Weights of a small transformer language model.
Size: width 256, vocabulary 1603.
Training: a variant of Adam for these matrices, 810M tokens, 6179 steps.
MLP neurons of a small language model. Each row is named by its layer, matrix (up: input weights) and neuron, and shows model dimensions 16-111. Each number is 500 + 40 x the weight over its row's rms, rounded and kept within 0 to 999. Numbers have three digits each.
Before each neuron's rows, "fires after" lists the tokens most often just before its 100 highest values on Wikipedia text that the model never trained on. A number after a token or word is its count.

fires after: " the" 20, "r" 9, " The" 8, " loc" 8, "od" 7
L4.up176:507446491612514477433563502522465527460528493513525526465554462466535528528497468527526498523494548456522463557445548454495470508519512518542517477469519549444490504514544451497451570525449501425528423432488522581448536510507549524510520473536513512487554509514556502458551584477501522466

fires after: " st" 20, " Z" 10, "b" 9, " St" 8, "r" 6, " University" 6
L4.up867:510522531454557476469521481515480495432502464467525596458513465426512526580446496464501523502491462475416484420487521455450516548490495508562541470510542547445530485472510496559492490497560476509460473510553502511469544499476455452514526439529525457497517519544515499495502488447458537512

fires after: " P" 33, " ex" 12, " L" 12, " F" 12, " S" 6, " Ang" 5
L4.up156:508475497471475461466537450535600481492463480551487487505493508480472440468493478472504479542435535461486489460497548508500536511470526507554555486591478639442515538538490474493504462511439537437497553470525512510547538431499365482490532442523518470582498450484495429529485419506491507471

fires after: " s" 28, " S" 24, " prom" 7, " dist" 4
L4.up666:504471560525500497463585537498528524488571431432508505475530542513486454441482514488489488568546490545495520476538550476488479494381511508447522529462466559483557523467479561495578539453482469483462498490552503419404438475527549541490491460555522500489535482441468425498491543573540419499

fires after: "0" 18, "2" 13, "8" 11, "4" 6, "7" 6
L7.up757:476461544509527526529510529556517492475545493530452495476556469460529477508449549545507509526599421533495485517495540520498402447540509538525507497456541470508517561526552453481469474496533483524469466533515493493442446481582498551476550479485536558552556493519571484526540512529525508497

fires after: " " 31, "," 24, " V" 5, "0" 4
L9.up391:523429457492464537462458446514500516421488498592481499458519440511511496524437514489496492535516552438537486484543533458470485537479541517531530461496467519455481541556539476486535515539524559523551553514531490522523515552504513508450564461474484412457479496507462549591496470500479436429

fires after: " L" 17, "el" 10, " El" 9, " A" 9, "l" 6
L6.up171:434498470542544473435477490494525484519450452485515517519510543510465483533491451527487482543477513541476542486528480507538486432498483498522549386551442542464509579534393549590491466480484556538512523509545453477499511498471580540487512488523488534420550512546524480462531522496510488465

fires after: " l" 18, " St" 15, " L" 11, " st" 6
L5.up173:475450481500462483441525443507496492498439466575481517486529523534501446475508537517400537557459447485538514501483539471534526457442493537476551610548501531434563445447504507497499472485471512467521590512594493513500526553466463509483474511450505509507454523530456471451500440493472469457

fires after: " a" 20, "z" 12, "ch" 11, " st" 8, "per" 8
L5.up287:493523518492535464543541521557433515428499539495524480464521485546548490599502516551552468539489405454423496493539501541502545501458458567475522502467480521480512439492426594555500468520483487529451489499477550513408540505446472585489527467458444543592475509559570521522490484498488490455

fires after: " s" 19, " S" 15, " L" 10, "L" 9, "S" 6
L5.up412:517505576511447539439521515476505461506425444435590565512490520536480537490474505484427496591447500426445604542484523509493518507478492474484525435539436579470539494467469448480471479453438535517500515561539542425396436440537471526542482494493440498484485501550485494506452530548493500466

fires after: " ar" 16, "c" 10, " a" 9, "ra" 7, "p" 6, "3" 5
L6.up882:507457502532500506455484643500528620498536500515528535461569424502473513490503484540475493527512402500519546510526449507526518442562512448519539495410485487418522565527490448523448481491535569519582587515492545484471499483531507494492450458561633499560528467495537441505572439510472494445

fires after: " S" 12, " and" 12, " s" 8, "im" 7, " trans" 6, "re" 5
L4.up200:529526517480482461434606494496519450446562454487465506477522516497490499576450517482546457535509535519577574462543483441528422502470590457462515512451472534535560371432440480523418491470497518549523418487572550483505491484529459558506448477505562498463510521488533476468495502502485513461

fires after: "0" 22, "," 11, "1" 10, " B" 4, "a" 4, "9" 4
L10.up667:530453523512484405493486538522548534487569572485542450477565466472496444566516520465480483440510485508496529514537502526479498534461532557446529476436491516474555596554528485449478520527485481530552506473522509490520505466524508441492532484467472440414484614414498508556537475532459486507

fires after: " e" 18, " in" 12, " l" 8, " on" 7, "In" 7, " In" 4
L13.up357:509468537419496445497548429538469499510560533414503477443485477547486546509524486528461516527475491478498492536568558485505501510472510512502510439495503467491556507550494439432457457510457539504561568610477512480509545593482537562519468416527504426450482513498450490540459539553514566407

fires after: " " 22, " |" 16, "%" 10, "1" 6, "6" 4, "7" 4
L13.up60:504470529534568434539480447470478488484550498559518548509497459502559458551440539480469432521453497498396483502511475475509533488520551542471531572538577541464457438567487510479453465459474501527492495498551451587530528465506471569500536486486539475425504463442456525438492488528512536552

fires after: "," 22, " S" 13, " re" 9, " s" 8, " an" 4
L9.up662:494458443439519544484594480540497467457501517473447501467541515568433463537518499555435498520478494422530451513508525388495474514547442512469545474445505497579516621496552474562500475545460559544545533540516463514466549536497481506454510490486439527536506481469503507516447490531541547437

fires after: "un" 17, "k" 12, "mer" 10, "al" 7, "a" 6
L5.up886:472477472528488464458445434495476540421517516613499514445521516501472496493454570498431467574516490440499526536512542546534440501530482586483530549498568575544482477479492517538548464498461397462479554499501489531511507524587499465506550530502583518530565477482479474504424493467554493525

fires after: " the" 32, " at" 23, " in" 21, " l" 5, " At" 5
L8.up685:514474437462468437471490395505523520455485497503536474510535537503527525547465467529498539500490488532463537519587590461529474483545566593452550402516543538481524498518379480462472469476462491492465600488554594491517491494452547514515480386539533472532516506439451472506479508502513424475

fires after: " D" 19, " St" 14, " S" 11, "ant" 6, " Cl" 5
L4.up204:540482545545486518500558465510507460429500429489605464444427510440477502493491446444515545460421523493488532487520527537535508492445520513501536491548524559455560429547415521545490493523473487503518490543591466517507510453519472537490505503510456560453553571480570529403570512485469484437

fires after: "1" 35, " f" 12, " Ab" 11, " F" 6, " sur" 5, "ous" 4
L5.up577:498512494446617518464597567493499448500475446587553539455532471462480434549456547469430486501461490512471527484498482428496513487517559493504523383554492539472507462472444476534503509470517559528441521475482556558541498470485477465482479465514461449576471466515493456534492457448523470475

fires after: " A" 12, " pr" 10, "ut" 10, " med" 8, "om" 7, " per" 7
L4.up621:520495560491520516516459504545436538442376510514581529461486499517484509461509523521421439568555443538476553498550543582519462521500521592579518486482523489484476482473503491544550512429495546478534504431455505507494472501576494534539460519444521484540542467489486537546498514456558496498

fires after: " S" 39, " air" 6, "ut" 5, " R" 4, "a" 4, " en" 4
L6.up816:458597497498486447455566461465508491492519490549503515438574476469493491572422529436484481520489495495529529443568522500471496479434614496473524462501484614553522476476504459492494559472569506529556492471465465536471454473517525502497492498531452393522522529576549466456517595531514473463

fires after: "9" 35, "0" 25, "1" 19, " " 5, "–" 5
L12.up237:439446516519404555443510485601503471442526442498555507526427479543552482546504497501535505551502524513489512457546524453483531450494510565475522525570554494504495473473447438417448560528523575535549529468533575458500465458542478499512553526559465447509504520504480412432529470506489485489

fires after: " |" 25, "|" 13, " |\n" 8, "°" 7, " T" 5, "th" 5
L6.up278:501475558551471496552503501538539499481515529479556538445520495545499554573484516484525469556464486480501468501591568538519544480481539448425515477460466548513506516431469462526509489481483472430418470528573506516488512524478505584495486488536561489424487536530492422515476460501564521440

fires after: " G" 22, " l" 11, " at" 7, " L" 6, " D" 6
L4.up174:503466490477450534450468501469621482465442403454519502455522441523519500531476469443523509533517529497509523511488495524547479447624534416469547485549408516470571513573408534459513613534465438478527539510490444523511489572510553533473490502531455450471487444486538522477496543487544480500

fires after: "a" 19, "h" 9, "ar" 7, "ap" 7, "y" 6, " Ab" 5
L4.up216:497422543505549535499490553551515485423514507559466516461545525534480494586443545480510402537494437574486487497553507502452502528421464525435512479502504518470481483528518449488463589417555467494538533531509534556512564495481445542554561442474561585508535570417473479568521508457510481458

fires after: "1" 17, "0" 14, "H" 7, "6" 6, " f" 5, "E" 5
L7.up727:489444576518510502527531492531505500446510536456486514448504491492503510529483503473581494588496407472435556552467576427486552479551476509452504503501495461449545503506541457446509502526485524499525571486528557517495485490471433496540456540602527545503554464452511461455412500549474506497

fires after: " S" 16, " J" 12, " G" 8, " s" 7, "um" 6, "g" 5
L6.up831:492503505418577520462506516492539457449518470526581559521470480501473464475542509466540475549469509466514569465551595435521487551522442466538532504530467484454544479502454505583483511534484462486528510544544491460526553480484426480521584458559498530509479502492406517541440525527437547550

fires after: " w" 12, "p" 11, "om" 10, "ut" 10, " charact" 8
L6.up759:495478520587504512542518431511416524490540539459554523453462522498573479487508524546448451502500541445461491500485542466577454543479560564488515511504515555477513525436421613522494499464505526471508453378524482457496557544469485503535458558520436477503550445447464455550508467462501481434

fires after: " c" 20, " re" 14, " C" 13, " H" 12, " h" 8
L7.up123:467472453544545557417525531512554481453467480493548553492495532548528483528496489483487493583521454511482499502469524482459527500486485531478513524482494555479530520521506587467555497569467557567495466541429549540516490504502422502449467532471477648539570475456450485467498438461600539470

fires after: " K" 45, " R" 13, " Z" 4
L4.up23:530487557496513481527468484486433483472435594538476565476498463452502567596497474508520509477504521360515456484491567507453543466468489515491532451553518523502464474546532472515472454473421440570456446530555526491509550499530458501502561455487549532530533535500490471437550465524463527498

fires after: " f" 20, " F" 15, " l" 12, " G" 12, "ra" 11
L5.up702:496500480453492452492478531490544573457429537505535499457500515482513481515495496557558457490446508456517518490506566494459454498463515537541524520521468556546516421508448464499460518418547470395452558513541538563490513502561498412523514455476510546541529507503473515487490587560426523570

fires after: " |" 36, "9" 7, "4" 5, "0" 5, "6" 4
L7.up442:507504532481489616483465580517544418458494466492466534405502519409434529526516510501611489487575507509499540488473521509439461463434437552441513531517490483472566549500511542447500532519523500503463467441523484473539570517483585541517481517507548440443487569476540504495501553579492447433

fires after: " f" 21, "f" 17, "if" 17, " S" 7, " F" 6
L5.up664:464433555427550443465553542547526526462508498498520515440498533434565566506522556493552444565501526533473543542505515533443498453535497500476523438488468504537491471443489449463378466566535450527492498486486534426602492517456483491477577448468450571520528467505507497499491568512495548476

fires after: " (" 13, "-" 10, " e" 9, " in" 7, " an" 7, "″" 5
L7.up167:494492536578494536440574464487484509423514462470540473534528563577521584493508492493455558530530480497560510474493525490426532486528507497430558431495474548537604535518482489501469469472534459447450554491485474515531495449489555573505503452504494539520528506449438534555522473515526487504

fires after: " |" 14, "0" 13, "9" 12, "°N" 7, " l" 5
L13.up386:513537482498567445507530477475453538472440519472538526529469463454533452560511491448477492550481470499485525477484503514482430505466480509510556431472431497524484540466444523465468468519437489528510527505584531476521519455459463441485550451527482532491552544486463474552516477520529554562

fires after: "2" 26, " " 23, "–" 6, "0" 5
L13.up334:497519550405463536528500531458508455518484464476497482472481453547436500532508588505528484481496547504511468422531497460485517527490578548386548472492469533557578473570450516489402494517515453466562478485483456469514518513498523489534431521468472511535524499566482427536598457480544454516

fires after: " f" 14, " com" 10, " s" 9, "ey" 7, " F" 6, "ch" 5
L5.up391:495440552505530515490490511491505408511519421502495523469481471522492455556526510412460496509478575524504557478481522474519539439493545518505522444532479571484491443450504496516458457456493467575482463464553524499516477460513400474493463513514517555554586456553546480469527396451550521491

fires after: " |" 36, " " 29, "8" 5, "3" 4, "0" 4
L6.up234:455454580475547550506491508430513493461514461538522559462568491452443474486442505569532456500445544423469489521498515495483440490514415568489535456552465528521482505571482539519470502465501488517457498556452475532505487582579536549498479470504552541531496529534506494459509492584465524530

fires after: " C" 19, " c" 16, " N" 12, "C" 7, " R" 7
L5.up827:457532522489571543479532448479487514497509480503506543493507505491540489490469477451460532571568462453482530507443494465486580476526457591530545429496507481446472515400555610556531448549517594534501481418499509510492490479524450479495598476524513504555476435475526513567501457466544503506

fires after: " f" 22, " F" 11, "f" 9, " Ch" 5, " pro" 5, "u" 4
L4.up575:484510585455479481395534517498460493485471532543443546507501436460421509487472576451541543534504507426547469480438505515516436446583454504510541458527480577529530481507500541524504469429499491485479495515507544486575468418559426495526485423522521550540498445572489533547482506518479488534

fires after: " St" 24, " J" 12, " S" 6, "ele" 6, " Le" 6
L4.up182:490468596485565546469504458511461458441522445543514520466463533480488492603485507504499485481477541527444550487502467522501525544474555503493528417490464552550494505510503507495465490537475543570484463520520472410464559481477509526544500443473478434536522579525528531529525487554497504433

fires after: " v" 18, " V" 12, " d" 8, " l" 8, " c" 6, " C" 4
L10.up684:484461479478483508459470455460446524514483530488500547541496433493481512480464508479473520513501552431520520355538604537521547514564493496510534499487440568459573524454514529486449515460576497566530510483507447469464461506530483490551446503537568533521582475398455555475532511519569497584

fires after: "om" 16, " an" 10, " A" 9, "ward" 6, "p" 5, " N" 5
L6.up111:511479525507500543463435525501466484493399510532530511503518494512546520600508515454461426577569459441478536510538445527455469487516524569538514509550479518524505490459414533473489564502455563442502612494507544475497460483436462476571528507531470502551526500457480498509471510459507439512

fires after: " Q" 12, " dif" 10, " prom" 8, " qu" 7, "m" 7, "un" 6
L4.up712:509466485488597568524524426546555544561482482479487463502476551520445479494459556425485442511367541542551485503504460451478444544427494532552532523500506507525497516541499499431505462440467463564504531534490451436521486459487501528515474494454519477483534502489488513540488502537507536434

fires after: " d" 17, " v" 15, " c" 7, "oll" 6, " D" 5, " ad" 4
L9.up342:509454464532501534472514450493506614505445467488514517508543453484523420438496554542488448555467493456478473418464499431456490462512503555524562496528458552439543527478525528574465450417561558485515474424459512567485455519426480587528543488514550531506580520514578480545516454476462505518

fires after: " s" 24, " en" 15, " S" 11, " an" 8, " T" 4
L8.up143:510470512540508419462520456479568532496396472462494477474527507562511454508473497496502518475582505505480512432558494475441457507397561488455529501536536567522565458561519541514481583531514502590552422466511502514436460484488539564518457417517483445534479563511525473469509557510506514460

fires after: "," 16, " D" 9, " of" 7, " Te" 6, " in" 6, "n" 6
L10.up487:504488475462559512476483486518571563488524499426437541545529440480525529504525502465435503450506489389508566508472499518555488477538510519458530510514466545463487608574462501553464516520547525483579559524494495544525512478534564486528452441505494424480466493532495501453532474433461475472

fires after: "m" 14, "um" 10, " f" 8, "iv" 7, " F" 7, " them" 5
L5.up163:513511543520534514446503528484616510426460533529479534482497442432492455605564506499511471461490481495438510490502514478495474462493448479523502439539480581533548509465453491467463576476498593480512536469577565461545531496532469486545518439528558488526469462479502468527512512483469517493

fires after: " " 34, " (" 14, " S" 6, "2" 5, " Z" 4, "\n" 4
L8.up857:492529471416525472459511484453556491439513431459556549520461539474504515565440498499466530539462567432508519482577505497545501589522517529450520534579489521538524452551456412498436543479552439466544503454568463512510439515480496535557437513512518500507480526507504482509522441560472439470

fires after: " C" 22, " p" 13, " c" 7, "ough" 4, "t" 4, " P" 4
L6.up438:493554517507502538473478514536442557500523446490486585479489559520564533468489471524503467525492455474530554504484503441476550417455474467512532439485467605498539534481448505444416501546497477609482468506500601463505541579476463511520563436536464576528462485499482452396452530485575393483

fires after: " |" 34, " " 33, ":" 6
L10.up600:515559410502482474528463523511525575471540496530455534460511453456558482506464531370501508538531482485462500463450520495497485555549486557477519554574472505502491498515452562469510498477536501588556459449436503573486503514494481517497480429499549487500486520494512537531449439452460538566

fires after: " f" 19, " F" 13, " also" 9, " ag" 5, "ant" 4, "f" 4
L4.up229:462408518448546521497509552523552559500527470569517543472516413496524502535521498555529513522465537517432560459535432553514444435531482470481531428566489540485562477503487472495467493513552551495387474463484456489570576517577519487552537421511546532539467543484511481499516557483510570545

fires after: "1" 26, "0" 12, "a" 10, "2" 10, " c" 6
L5.up193:498520476513487456547502571550514482494477622545481534486502525535490505557509487529512458522540524500462596540540517524455499508557513496470520522535443567514518456527462481430547573491495557469468580494627502538588533488529515524532509453567486485493516511432493521520517545473527482529

fires after: " s" 27, " h" 8, " J" 6, " ne" 5, " S" 4
L10.up470:467458566526455522472567465470545450467467502545470506483524543505513519556506445512526506517470489431513499620511489516516503513468460467519545508530477489444570508532417443585512566396420552527431579469528461504480558508519556461518490496540552479534506475515500431545522493626518464494

fires after: "," 15, "." 13, "W" 11, "T" 9, " a" 6, ";" 5
L9.up592:503439578555432482517535561448451504477520486471520511512537503594516529451521484523493508520516547490532496511523546460471473520573527523439532496482460484508596488504494496433452540486551489491511563443458528492509518455541535466550451537441463478505507525547463474466529509551593535542

fires after: "ue" 11, "ra" 10, "re" 8, " sp" 8, " H" 7, " g" 7
L5.up284:473412479556484585505538481485528496436473486488556561489526469474551491509514562522487427472447518455485499445470532469475507533542525518523525528481415525479541504494486513566456483410553563511487521605609493510546507510512470496536538489513456543532523503497421536442481433469525467486

fires after: " c" 21, " f" 17, " g" 10, " t" 7, " ft" 5, " n" 5
L9.up323:510512567551500530378502467510505547496427481531490573457493479533521497623526547553528534544511425408483455491509505507478525468541536493436496535457444542473516474484552492557519532402517513517530497562554555516471496505444496542448486515437516465498577511495502458455438487498538521517

fires after: "im" 10, " s" 9, "f" 9, " S" 9, " U" 7, " F" 6
L4.up606:494546541487534455490487448533501548512469549513555522486510529509463451461407573532522487581473454485473524498532528463502531535559477517467519481542464533477516470471480532595532512474525522532476515442455553490525569434479437491597574481538502492543472543439492511526562488484497471584

fires after: " |" 21, "," 14, " of" 7, "|" 6, "9" 4, " W" 4
L9.up893:527441503538470508496461510487558577479496471444543520484491439505477452501507431447504491480462439517445521496483531499554497536538526558524521478563470587501466461539378521483485531524486527530555508431506459389464518497486495491520455502515604427446461477558466456533541532468521536486

fires after: " the" 15, "st" 12, " The" 8, " M" 6, " est" 6, "istor" 6
L4.up757:548450564526519500431548543491507609417495476553501474496544523477549481497533516500488484563564581492430557499554561484490501473486538555511515512476511531487546485548501600523544569566525539497435487556460506512505520562489541566586503418472523429481495509466527503481531502505512463492

fires after: " f" 23, "ue" 13, " F" 10, " re" 6, "ark" 5
L4.up466:502431468495555491525502512453535452523521437586596549482516464499473482521500563522460487557522556462551525493494513518490431467564585543493510439496470520527482457458497463610508521473475540458480518513501518452480401460526480526552508457465472586540574585461458502527390449521521495459

fires after: " " 26, "–" 12, " sign" 7, " T" 5
L13.up82:513514500534580496541461418483536442559447486486528491454507458467504479501507527456474516486551476540507460489511472447458551475512548471424538460517451519448511475481472531564446541497505492445478508441556467432498451485473485497476467471456512517508524567483494482537548519534543488448

fires after: "8" 22, "0" 17, "3" 14, "2" 12, "4" 5, "9" 5
L6.up834:452456502462467513500545539481490472478535513509541515443536534494463481538420555527469492614458429558439434495512478593492432501463490524519522517467538519502532477422550511501455544472502498506536479488488551550493455453474515524517518491490599601457594487463439531483474521493502500540

fires after: " s" 22, " S" 9, " co" 5, " reg" 5, " Co" 5, " man" 5
L4.up263:506443507448495509473525488472472572422452507553450555485466545466414495552444524503455399556440481566475628498505575573475558489469502604555543589487395581491561476442511481528509585470477546486474489478530545496455479513511438501514511510505519481567473484442492486459484444571561551561

fires after: " No" 15, " b" 12, " B" 9, " and" 7, " R" 7, " c" 5
L5.up649:519518493497422402408540464512560493445382445478463547461459523434486494525462508500491518559491446452507537472538544482467487528535542471547509545505475510502502518474522453462456485529445518479529512540464559574467390539502547530576486448592483539506578548494514523474525532432555495457

fires after: "0" 19, "2" 11, "6" 11, "9" 10
L7.up732:496494570517529462490511554515485464523495484551623491469533527500439518508514586531503483616521495482500498508516536440459432492537509456461549462520542458484492457416520519498514456487521520493574493520489436464467402467559471540494521547477548536467468544530552417512534433556544478452

fires after: "'" 12, "al" 12, " Al" 10, "l" 8, "a" 6, " ind" 6
L4.up847:482443514561597444518498531509562503465532519501456519488609550571470537453446512466427426539550472505478572526582572525508403490533445549483520468530421537519494486541424546457524475522458464519478549501487484528504537529518495498465525562508517551522535501462533478473479556477462541502

fires after: " St" 31, " st" 11, " N" 10, " c" 6, "z" 5, "un" 4
L5.up297:483518488504428514496506467580511563492495514492469496504494523522518494491526498513408478474457489475521483466534559500495473555471477490493525555478473563539541421448441569531485481533468437513511496498564497436511540498523446500494548418575481554539488529561487479515479455506467491460

fires after: "2" 31, "," 17, " September" 5, "|" 5
L13.up95:503446531506463565522579482504545571404510469517495495467502535464528432585500522480379517469463486480520495482501552524529443514423498543450525462514539520411573514487495512506441567546533459506501473485588528489416517449509482463471413457395523478555539502530520492557529462482523485529

fires after: " " 54
L12.up357:505509472496503559450513486564468465478472523509579512432484497486597535496526467515397462562551493426495433539500530529492466521523579527465526592457532456544458479534472500460549531465456468524532519490526558486519503487508522538456585517527409495479437548449468484461542519550552494421

fires after: " S" 31, " s" 15, "re" 7, " tour" 6, "v" 6
L6.up867:475442576521464518457560538484553512453400538530476559471540479516526530482506503494480523481488475540458516440468521451491517503516495480540529519515467498472447539451495452465456547495446501451491501439511489400455483532478518494481462433548505516520531494483581441492459509559463461489

fires after: " w" 24, "/" 12, " (" 10, "ite" 8, " |\n" 5, "°" 5
L6.up742:533457532469516558518473486545461552492536462518503522482491517457498568560501481502520471515451546572496488551501588469493431540482508534463535459543519505543450471490454486520404432424534509522482449506499511460483481464473536534522494486527465502436509527543507472519466476559534511437

fires after: " " 51, "," 14, "i" 4, "1" 4
L9.up343:473430446468497498496501534516520474471576506529525521576574510528446436472402540504512514488512597549560524466558532500489551521530508508408535540490496523463588452523470418448460518506463441480484549478527512492467506468510451486530515533431479572519525549491482456494530484520510510492

fires after: " in" 11, "k" 10, "d" 9, "-" 8, "ad" 7, " sp" 7
L4.up760:491488483490523492424484457545576424434494452513497522451397511539501578500428562502478439473574546574479476507533481475483497551592519578546541547557467496491550397476489537491521385477550453469477501484513526496497511449470481539498537554505480527467495467459513517480537442478520520464

fires after: " ar" 15, " cont" 10, "3" 8, " st" 8, " E" 7, "ad" 4
L5.up119:537485500513521547464505523486541488486518494481565592488568536419508549493514498493475445490439536494478547448536438486518471488550526480482513488523458529461496545483498454518474531580572472458508585578543479444541451475484481502517452438509556561495538468460459547511570423525514425551

fires after: "9" 36, "0" 12, "8" 11, "7" 7, "3" 6, "p" 5
L5.up447:502490552478493569493548555495511474476499439478548498453519580486493497506461463462516491596488524491471518468457470533449453460517494542433516470466529520486485535522488529504535506517474524563508499562541488555531478501575465502503490483502593528499526543435474490530514444482585411486

fires after: " e" 15, " S" 12, " n" 10, " s" 10, " E" 7
L4.up93:506475557516487562539506492495514450474466511496548511495509484442539503491519505556475512533540595451539502427535519392511487499553497469447550434519507551507529452466488425484481486481477442519462516477543489458499508407479458504616521412535547507457444517460488441547496480501506472521

fires after: "," 15, " C" 9, "1" 9, " B" 8, " Le" 5, "att" 4
L9.up729:458462517498513432464495491541519507489461499490481531480494498484535474520496435514420467471543502456481489529567493549524453457484531578499511504459471578552568487560531573450537487518469560486450489525504490529569447494458500487506526423536521485498569525409529494512533465496553450477

fires after: " b" 24, " j" 13, " B" 9, "b" 7, " J" 7, " U" 5
L4.up609:493469482458580395424464533520458487427486522443435515475461473538522484558523523565455452511465500451417568464499610557515508531539500599551524522453415442460473489503524548513505532522514502493511505511455464482428423492492528523538507513510548560501485516478539549545472574409522552442

fires after: " N" 14, " n" 13, " f" 9, "-" 7, "it" 7, " S" 7
L6.up406:522504494477587484460472591465514536460442466531516520487545542561494455583505454558534462545517540463504485447505493548496464399515573536445549447466425522531473492510497512540458534491467491475501506492482491486561525389467432529460487560488616482477464512510468485458488489499587528557

fires after: "l" 21, " l" 13, " L" 6, "f" 5, "b" 5, " pl" 5
L5.up83:529497469487480432519524538495560464491480496431484467520465484551569502493471497538573487456477469512472518548546491517512439507543476531457525432574497508460504525574458535510413476530507438516521575535452524530535537520424539519521491548464489450491523456418528497505460551505439428511

fires after: " T" 15, " L" 14, " E" 8, "l" 7, " e" 6, " t" 6
L4.up357:496378510520572498500451489557517449516483535523563533463565489460517483496427472535503502510556473445526536491590517460517451430509550498508529471541439564498503507546435518616462469527484495551501547496546444548480519448481527593458523481493514449472509476445411495512493462533542403489

fires after: " c" 14, " f" 13, "amp" 10, " C" 10, "est" 5
L6.up823:518441475515465499457496482522462572503524477563482534487516515396524535473568560550466420486517485459470471441459512476469572447455474471514553538452475574455555450540481567379496484496490472428475483582554551446478465472522489461504473438473493561488518517474497516521449453484506520401

fires after: " on" 20, "On" 8, "." 7, " (" 7, "-" 6, " On" 4
L13.up595:432540579509392453447535540496512527429480461493499538512454585426439520576505475429470539494450506439442439496538529505483524516519540502542523469467488527584522576541458524514486612487444523469541532536493507547445491593483482535513527410539537470485504499521444512547472528477529428465

fires after: "," 21, "ue" 19, "on" 6, " W" 6, "n" 4
L7.up297:511424507420513451513530496546512578497543542468482548545518456481483495512497530442463512543473548463491518537504595469474411552523556486561509394437504546519536520475532577479543539540483409601471468533499509501530469491545485533577494421629490528494477582489508499506485459479556413465

fires after: " s" 20, " j" 15, " S" 13, "ou" 7, "se" 6, "ug" 5
L5.up498:486479546501477510497551500461468482470422531628457511483390513438445421537487583513498461529490480503538611490498570534549437495477554437449524512506482503459501473435545479569525497430477540494526457531524485530489434490549449538493464434523498474473483530458460458547428541481554498510

fires after: "1" 34, "2" 13, "3" 9, " " 6, "|---|---|---|---" 5
L7.up728:462455514520446492514535489463540520464583488495533516430579464510461512480472543580539546566503494469487552469460508426467545547440540602473533484456538475471620507502422497505500498447528581501488550503501535552431533533512441532518537518547550448528514492513434526423511496529529439538

fires after: " to" 29, " in" 8, " the" 6, "ing" 6, "ary" 4, " comp" 4
L10.up237:495529461485512504457534518481438532502463495518417541461592540497478549557459485445481550523527446460531555579502528555489550555580551486438534508510489482437495488467448535461454492496451507456446500555470576440473453474489560458575518460469497515421497488508487507477491512505471445485

fires after: " " 24, "–" 13, " A" 8, "ol" 4, "l" 4
L6.up75:462459520445521540467485514526542519457493496490451517481525608477472481514513466513454458536473488522528472448540515466463455423507509501538536473495475576494515511500423504508497587541496545451554586489564493450500543553496535517512457467510584515479563498462525488518532484392434538543

fires after: " G" 14, " L" 10, "|---|---|---|---" 10, "|---|---" 7, "b" 6, "i" 5
L7.up56:509463531486501478532449505508519416465447487515574560454471463466557572491453481523501481534454476546452541555539543489526498487567541474557532504512552496436571478506466557461461482588458416495545502568511487537561537513476447516519530556475553610471523527478542483451481552544472475479

fires after: "–" 36, " d" 11, " D" 7, " " 5, "′" 4
L7.up858:508474514493512535482502503521441547476419445476538533474453557522431466457503558486595441514486547509497505484558507494474413442462570583494531467572434528470547517592461543497405535423547491494543545502513540440516556551450457475536524438523551531521519555419480519504463517456434504527

fires after: "-" 47, " (" 8, " w" 5, " of" 4
L10.up374:486507540499484463454558492498510506421461445495530483558493524473459479533476516494563582547485449445517472597572505449539516517549499561532533555554502464491542454480510472482452546464467478535486450516564459531473463483485490448577517446484583442497487537508498444582558473470534493420

fires after: " " 38, "2" 8, "i" 4, "1" 4
L12.up679:500490488464506511456496485539513565433472581526454533402466505512448531453464512514472430522491527504557483531537495511515447530554569527486515552520482524431468498518463471510544560538475480490479533541559566567576540525581463469551440494541456512550508487400457454481491489468521429499

fires after: " t" 20, " s" 9, " Res" 7, " Rec" 6, " res" 5, " S" 5
L4.up870:524442507508514425485498483492557516479569533558514553505548476482478480502501491564521457515428468491460546527536463475542391518439522448493529567528438537523454498487483550498530543428503449541534462491535528455490488544500525556521516437480466550497505486507486476591475509456525531525

fires after: " c" 18, " C" 12, " V" 8, " int" 7, " imp" 5, " P" 5
L12.up819:494522541501439495402469506512446523497459495415491488447508480480495543533504536476440506573479508480510478483473567478456572525509512501505520471485495503484561532566605532448552513461438544531542443540516507425495424555548481488491550488506542469493480482531363449526521409573497430538

fires after: "us" 16, " at" 10, "ar" 8, "os" 6, "a" 5, "op" 5
L5.up640:509498500473493536511517500519429520468466565520492532437481482515442458616495552483498556485511503481468534563544546505483534564477511533468519422517559440524502500514436475541506629486521503456545505444543481435447553532477517445552512522483548501529528509540522467565450536514483500467